From a checkpoint of a small transformer trained on Wikipedia: 10 layers.
MLP neurons of a small language model. Each row is named by its layer, matrix (up: input weights; down: output weights) and neuron, and shows model dimensions 176-303. Each number is 128 + 32 x the weight over its row's rms, rounded and kept within 0 to 255.
Before each neuron's rows, "fires on" lists the tokens most often at its 100 highest values on Wikipedia text that the model never trained on.

fires on: " is", " released", " re", " he", " was", " began"
L3.up263 [109 148 187 126 178 165 138 191 120  91 101 189 108 115 121 120 212 161 124 151 164 131 147 162 134 166 146 150  90 148 134 162 163 164 202 174  66 162 156 105 120 112 116 102 142  84 151 132 141  96  74 152 137 120 155 103  79 111 176  98  90  88 108 173 128 104 140 112 122 130 184 112 115  48  74 125 136 105 137 103 115 135 143 118 120 132 126 106  68  96 106  73 139 177  85  72 150 170 167  88 180 162 117 107 135 141 186 139 171 194 188 130  80 125 116 147 118 102 105 112  89 138 137  87 134 110 133 117]
L3.down263 [ 86 115 124  88  68 130 128 155 154 149 158 165 117 112 165 172 121 191 108  33 121 137  67 139  83 100 206 141 158  94 117  58 159  83 139 143 137  87 161  94 108 128 130 198 137 121 169 112 122 147 102  97 131 131 170 119 131  92  87 128  94 133 136 178 174 115 205 110 114 141 111 132 131 136  85 135  80  78 128 158 138 151 127 154 124 129 162 163 160 105  93 140 166 160 105 102 111 163 100 134  65 101 102 109 172 107 118 144 168 125 117 164 178 126 176 141 156 131  81 156 167 108 110 130 135  90 161 177]

fires on: " B", " first", " later", " b"
L5.up587 [ 89  81 161  63 134 116 163 147 110 144 198 146 121 176 142 129 104 185 163 164  96 181 108 225 166 171  50 142 119 102 158 164 123 133 136 130  94 131 171 166 140  67 135  87 131  81 117 169 127 142  68 149 129  89  93 176  51 131 174 109 157 108 136 129 113 162 156 145 129 131 156  99 108  95 193 114 128 143 145 117  80 113 139 152 134 105 109 142 126 128 118 184  83  66  98 167 174  81 182 221 161 156 168  96 135 115  99 116 153 139 149  88 121 120 153 147  65 135 122 102 156 113 119 136 149 136 119 162]
L5.down587 [ 93 124 112 119 179  87 121 139 158 112 176  93 182 134 128 158 113 137 173 133  93 139 123 149 111 153  61 126 152 128 103 157 139 185  94 177 150 163 142 158 133 161 110  87  77 158 142 153 125 147  92 143  82 127  85 152  82 112 135 116 146 126 140 104 115  97 125 124  57 110  95  73 112  91 146 145 142 123 123 137 107 122 114 151 162 134 121 117 149 166  87 149 126  68 105 131 150  81 150 176  78 144  78  57  95 137 137 141 156  87 138  87 149 148 120 145 109 124 114  96 133  76 169 195 192 137 157 112]

fires on: ",", "a,", "es,", "e,", "\","
L3.up143 [113 119 161 108 138 121 131 169 128 116 131  98 107 166 156 115 135 137 104 155 164 154 119 132 119 168  45 157 134 145 134  61  87 145 125 114 126 123 107 152 123 137 150 137 118 158 132 149 164 140 100 134 117 114 172 114 144 130 110  87 152 127 124 144 140  99 135 205  98 144 173 129 187  95 113 140 108  92 155  95 132 126 150 100 123 158 136 106  86 128  94  73  88 155 175  61 153 108 120 144 116 154 118 177 161  87 124 155  98 156  84 155 135 119 136 124  97 146 123 127 127 116 112  69 104 133 153 145]
L3.down143 [109  89 141  90  87 125 104 162 174 132 125 166 148  73 135  85 156 135 118 140 137 119 140 165 123 154 130 134 144 129 154 153 167  88 164 112 155 138 107 116 115  88 117 133  90 141 148 142 159 122 122 150 109 150 129  95  65 128 136 135 128 173 108  88  82 149 118 117 152 133 143 166 118 150 101 177 122  88 141 151 102 134 204 154 145 143 131 129  92 140 118  77 233 116 115 179  93 136 167  88 180 165 178 104  63 167  97 174 122 133 184 109 125 107  93 130 111 180 133 115 108 138  72 101 178  73 155 162]

fires on: " Pr", " pr", "pr", "ad", "ul", " Sa"
L3.up361 [134 118 141 112  88 175 134 118 149 156 117 103 120  86 138 167 204 150 104 117 178 167 110 162 123 194 131 143  94  61 144 109 132 174 123 126  83  96  93 141 178 145 156 160 133 126 201  98 162 155  98 112 126 149 137  86 128 212 197 150 152 139 170  83 193  79 112 142 192  90  78 139  42 105 112 119 104 213 146  60 132 145  86 116 214 139 109 142 102 100 153  85 190 155 126 130  76 141 165 129 120 136  79 149 135 102  85  85 126 170 167 121 205 103 128 196 124 129 164  92 121  75 154 115 114 143  77 185]
L3.down361 [ 93 120 154 158  87 100 200 146 164 182 141 127 118  88 135 109 110  88 122 116  60 198 162 102 191 155 111 116 130 124 137 162 104 115 111 109 119 138 139 189 135 123 105 118 141 172 151 151  99 134  91 127 119 108 147  98 144 136 136 116 173  97  68  68 182 112 191 178 125 150  93  78 145 159  83 116 140 194  55 126 113 109  98 145 124 174  76 178 132 148 107 109 141  78 133 116 166 156 129 131 182 172 110 148 173 174 109 189 112 141 127 109 122 127  95  67 107  98 119 123 117 141 103  95 116  82 124 119]

fires on: "==", " is", " was", "\n ", "==="
L3.up627 [ 93 137 119 121 111 167 105 160 120 115 111 147 111 135  44  55 145 111  71 194 158 138 182 144 148 169 111 146 128 123 132  97 123 145 183 159  61 145 131 112  89 186  99 111 148 130 142 184 143 100 110 125 122 103 123 104 158 149 182 162 174 117 131 144 163  77  94 165 140 122 133  96 174 114  99 143 150 149 119 100  80 117 117 116 106 157 130 138 112 125 152 110 108 203 104 111 119  90 181  70  92 109 100  43 153 133 204  91  80 148 119 157 133 119 111 212  85 144 169  84  62 122  60 129  87 168 113 104]
L3.down627 [106  99 158 105  63 130 175 131 126 127  70 130 144  58 153 141 165 131 144 123  87 118 122 197 132  99 147 132 160 106 125 173 136  69  87 123 127 123  72 155 121 119 112 125 175 165 171 119  90 148 133 141 128 129 117 162  83 173 116 149 112 159 138  30 202 103 148 178 104 144 122 166 165  92 122 134 180  69  98 134 122 166 137  75 171 120 108 150 154 150 100 137 157 107  68 120 120 152 166 147 177 105 102 130 139  93  63 112 104 157 147 118  64 191 113 153 118  60 144 128 149 156 135  94 199  74 163 170]

fires on: "er", " Man", "ant", "ie", "ower"
L5.up668 [141  82 123 106 156  99  83 124 138 123 133 174 142 132 125 127 162 134 170 119 142  92 114 147  53 110 109 128 127 133 119  95  78  80 132 157 114 123  89  74  94 168 129  93 145 177 104 168 128 136 102 131 181 100 132  83  89 118 142 167 109 146 147 158 198 124 164 144 162  97 149 168  98 194 157 151 111  90 151 132 133 125  99 114  91 139 145 175 152 101 129  66 140 120 103 104 152  66  82 202 158 133 175 139 143 131 183  75 111  95 115  78  97 114 125 154 141 111  98 137 117 159 129 212 164 188 109 138]
L5.down668 [140 115  91  87 152  98  81 111 145 162 122 105 144 155  70 142  81  73 134 128 163  80 200 121 176 158 213 165 124  54 129 154 132 165 136 179  92 149 150 141  44 125 148 119  94  64 101 121 153 108 108  76  66 100 142 119 141 102  99 157 102 126 154 188  84 139 110 156 117 113 155 125 140 118 125 133 167 143 117 197 138  59 160 131 100 117 117 107 127 156 199 147 159 192 162 188  73 134 106 112 107 216 180 140 105  90  75 161 147 152 105 152 117 157 148 150 124 161 146 129 118 130 102  86 144  83 129  92]

fires on: ".5", ".8", "at", ".4", "reek"
L3.up551 [ 66 171  96 135 113  96 153 212 120  97 153 100 130 166 119 132 104 113 143 133 122 135 110 122 139 127  73 152 111 135 134 103  66  28 128 146 121 104 150 134 146 115 126 155 147  97 134 151 116 106 186 124 129 105 131  70 129 141 172 101 121 112 148 133  86 134  85  78  61 129 104 166 214 196 135  79  61 219 162  76 110 137 152 115 106 137 155 157  56 162 152  74  75 129 173  69 100 112 136 125 113 207 133 106 163 122 128 159 133 167 153 123 169 180 120 159 179 164 112 153 190  93 109 144  99 169  91 132]
L3.down551 [160 132 124 103  76 103 156 107 127 105  86 122 106 131 167 110 155  94 164 105 170 122 154 110 157 155 114  71  94 141 133 172 136 122 115 102 106 119 114 110 133 141 111  98 163 101  94 200  85 155 179 114 101 101 149 113 173 117 111 156 173 143 113 113 145 179 132 174 159  91 105 162 132 176 144 186 117 141 128  98  75 140 182  75  80  95 117 198 208 116 160  77  83 245 121 161 146 116 155 189 102 150 159  96 113 107 176 149  83 130 135 154  91 147 149 125 209 138 108 120 148 109 104  93  90 143 185 125]

fires on: "y", "ou", " m", "er", " pro", "ra"
L7.up774 [114  72  96 137 140  31 114 132 135 139 153 177  99 171  84 164 111  97 100  95 143 125 122 119 142 179 191  70 161  99 146 121 100 108 177 135 131  86 173 155 109 113  74  98 156 129 181 120 175 153 114 180 145 103 157 124 162 119 117 100 191 160 101 100 134  70 112  92 112 110 154 205 147 120  74 120  93 139 154  81 121 124 162 140 209 122  90  66 116 120  89 131 129 129  33 135 101 158 162 127 136 175 139 190  73 143 144 123 181 150 106 124 146 119  87 102  99 131  82 132 107  70 159 119 109 122 101 164]
L7.down774 [145 130  90  78 104 140  60 188 158 102 147 131 116 144 147 147 123  91 126 173  99 119 116 139 121 154  96 134 159  65 135 159 123 109  68 109 141 147 114 133 211 109 140  93 170 134  99 129 158 135 182 207 142 236 119 147 132 176 118 110 134 162 105 128 137  89  98 201 116 161 180  60 127 134 110 108 134 153 110 134 120  69 171 135 133 182 141  88 130  95 114 128  72 164 137 157 122 120 141 158 116 147 121 122 101 146 126 170 105 133 116 146 109 140 117 160 148 151 112 151 122 150 138 135 102  80 173 151]

fires on: " p", " are", " is", " has"
L5.up792 [149 107 188 103 168 101 140 165 116 143 130 179 168 143 165  79 156 109 133  85 103 127 156 130 105 114 130 170 114 164 172 141  76 125  96 124 107  98 195 116 103 132 128 141 155 165  59 102 213  99 118 138 124 165  79 109 165 165 118 162 124 106 113 167 154 115  90 145 109 104 120 112 116 164 165  87 134  75 163 132 132 126 159  62 125 134 117 103 144 182 113 180  70 131 153  94 156  62 112  76 169 142 126 122  96  58 189 150 134 178 140  89 127 163  80 147  62 141 100  93 112 121 105 106  65 185 170  58]
L5.down792 [118  91 116 127 106 157 174 120 154 118  98 109 177 151  96 130  85 103 189 157 148  99  73  68 114 127 166  53 105 145 103 118 124 147 117 182 153 157 130 159 167 187 142 118  96 121 131 161  85 169 126 111  62 123 158 130 182  82  90 147 137 177 127 151 101 110 158 174  96 126 111 132  84 105 141 172 166 177 117  96  91 146 167  99 182 159 145  99 117 159  88  49 126  76 147 107  82 184 104 101  80  86  91 155 116 158  83  98 128  50 119 147 152 155 109 121 129  55 148 102 164  66 158 142 163 187 102  88]

fires on: " B", "art", " b", "ost"
L7.up667 [121 107 158 151 159 104 101 156  74 197  52 190  90 167 118 102 200 128 183 131 130 160 113 151 158 136 130 109 171 138 140 203 142 156  70 150 116  97 132 178 116 155 126 166 139 129 158 134  91 166  98 118  74 111 155 161  83  74 107 112 195  81 178 117 114 100 120 201  81 125 137 113 174 124 124  98 112 103 125  65 143  99 169 116 104 103 126 126 160  87 114 101 127 123 113 178  98  58 128 189  54 111 116 110  25 107  55 120  98 129 150 171 124  29 126 153 148 120 122  88 139 115 101  84 130 163  65 133]
L7.down667 [ 83 104 174 167 171 144 137 137 129  98  93 132 128 125  87  78 139 160 130 148 138 148  73 148 136 150  82 144 140  62 102 199  98 129 163 134 170 144  71 107 150 154  99 147 143 130  93 100 157  69 135 148 110 152 195 138 105 127 128  69 112 148 148 120 135 152 140 100  97 110 173 151 103 101 130 165 114 166 214 122 170 188 143 157  75  90 156 142 137 123 156 177 116 123 110 156 117  88 168 110 129 127 124 141  72 157 134 132 140 120 135 154 143 128 135 112 158 130 142 113 136 136 194 136 178  98 119 164]

fires on: ",", "s", "s,", "e,", "a,"
L7.up100 [123  81 109 130  80 114 114 147 130 168  78  95 156 136 163  79 103 107 146 221  97 146  96 138 147 136  29 153  96  54 116 140 117 119 103  56 146 118 142 154 187 136 153 158 154 124 199 151 134 112 168 186 117 130 150 143 157 160 113 112 102 123 102 128 138 125 180 140 114 162  69  75 168 157 117 128 113 111 167 174  50  72 154  92 134  75  81 122 168  83  59  86 115 168 143  71 106 186 116 110 107 183  89 142 150  61 160 102 112  81 130 154 160  92  95  66 155 135 139 128  98 100 166 138 122 120 122 108]
L7.down100 [157 129  99 103 133 136 117 197  90 147 203  85 149  83 184 107 103 148 152 164  81 127 161  78 108  59 140 125 164 143 114 138 133 105 135 139 145 101 181 102 132  87 158  92 166 122  94 165 151 123 167  90 135 111 113  94 105 107  75 126 106 120 155 133 149 102 139 148 100 139 115 107  84  88  92 111 131  45 101 111 131 122 123 175 135 133 119 154 136 106 100 160 149  95  88 152 147  85 157 135 139 156 112 117 169 149 110 132 100 120  78 136  95 105 102 107 176 157 159 110 167  99  89 120 147 130 142 102]

fires on: " m", "m", "e", "i", "om", "er"
L5.up359 [151 130 121 117 173  97  56 128 143 137  90 151  58 168 144 123 102 116 121 102  83 122 135 136 153 130 128 158 149 107 142 118  98 160 116 155 131 110 156 118 108  65 154 115 119 131 160  80 205  94 107 161 118 120 142  66 124 160 169 133 188 147  84 229  94 105  59  84 162 181 152 121 162 117 124  94 135 125 145 122 114 187  52 153 166 192 127 105 104 104 120 134 105 106 108  57 104 117 166 174 162 139 167 128 110 120 193 135  57 116 130 145 125 120 114 144 158 138 137  77 110 100 191 208 141 193 116 137]
L5.down359 [121  90 148 109 178 168 168 168 103  89 105 131  93 136 122  84 100 109 140 123 170 138 150 138 123 122 109 115  99 157  80 151  93  97 184 147 148 101 142 132 134 124 144 107  62 168 139 150  97 142 144 201 106 112  75 101 123 135 147  91  94 117 131  96 155 142 127 135  78 109 184  88 118 167 150 108  91 122 152 155 145 133 106 108 143 119 148 196 121  76 131  67 136 100 103  58 145 130 149 112 139 137  90 108 118 101  60 156  99 119 114 123 126 137 195 108 144 133 129 143 119  91 128  99  81  91 123 168]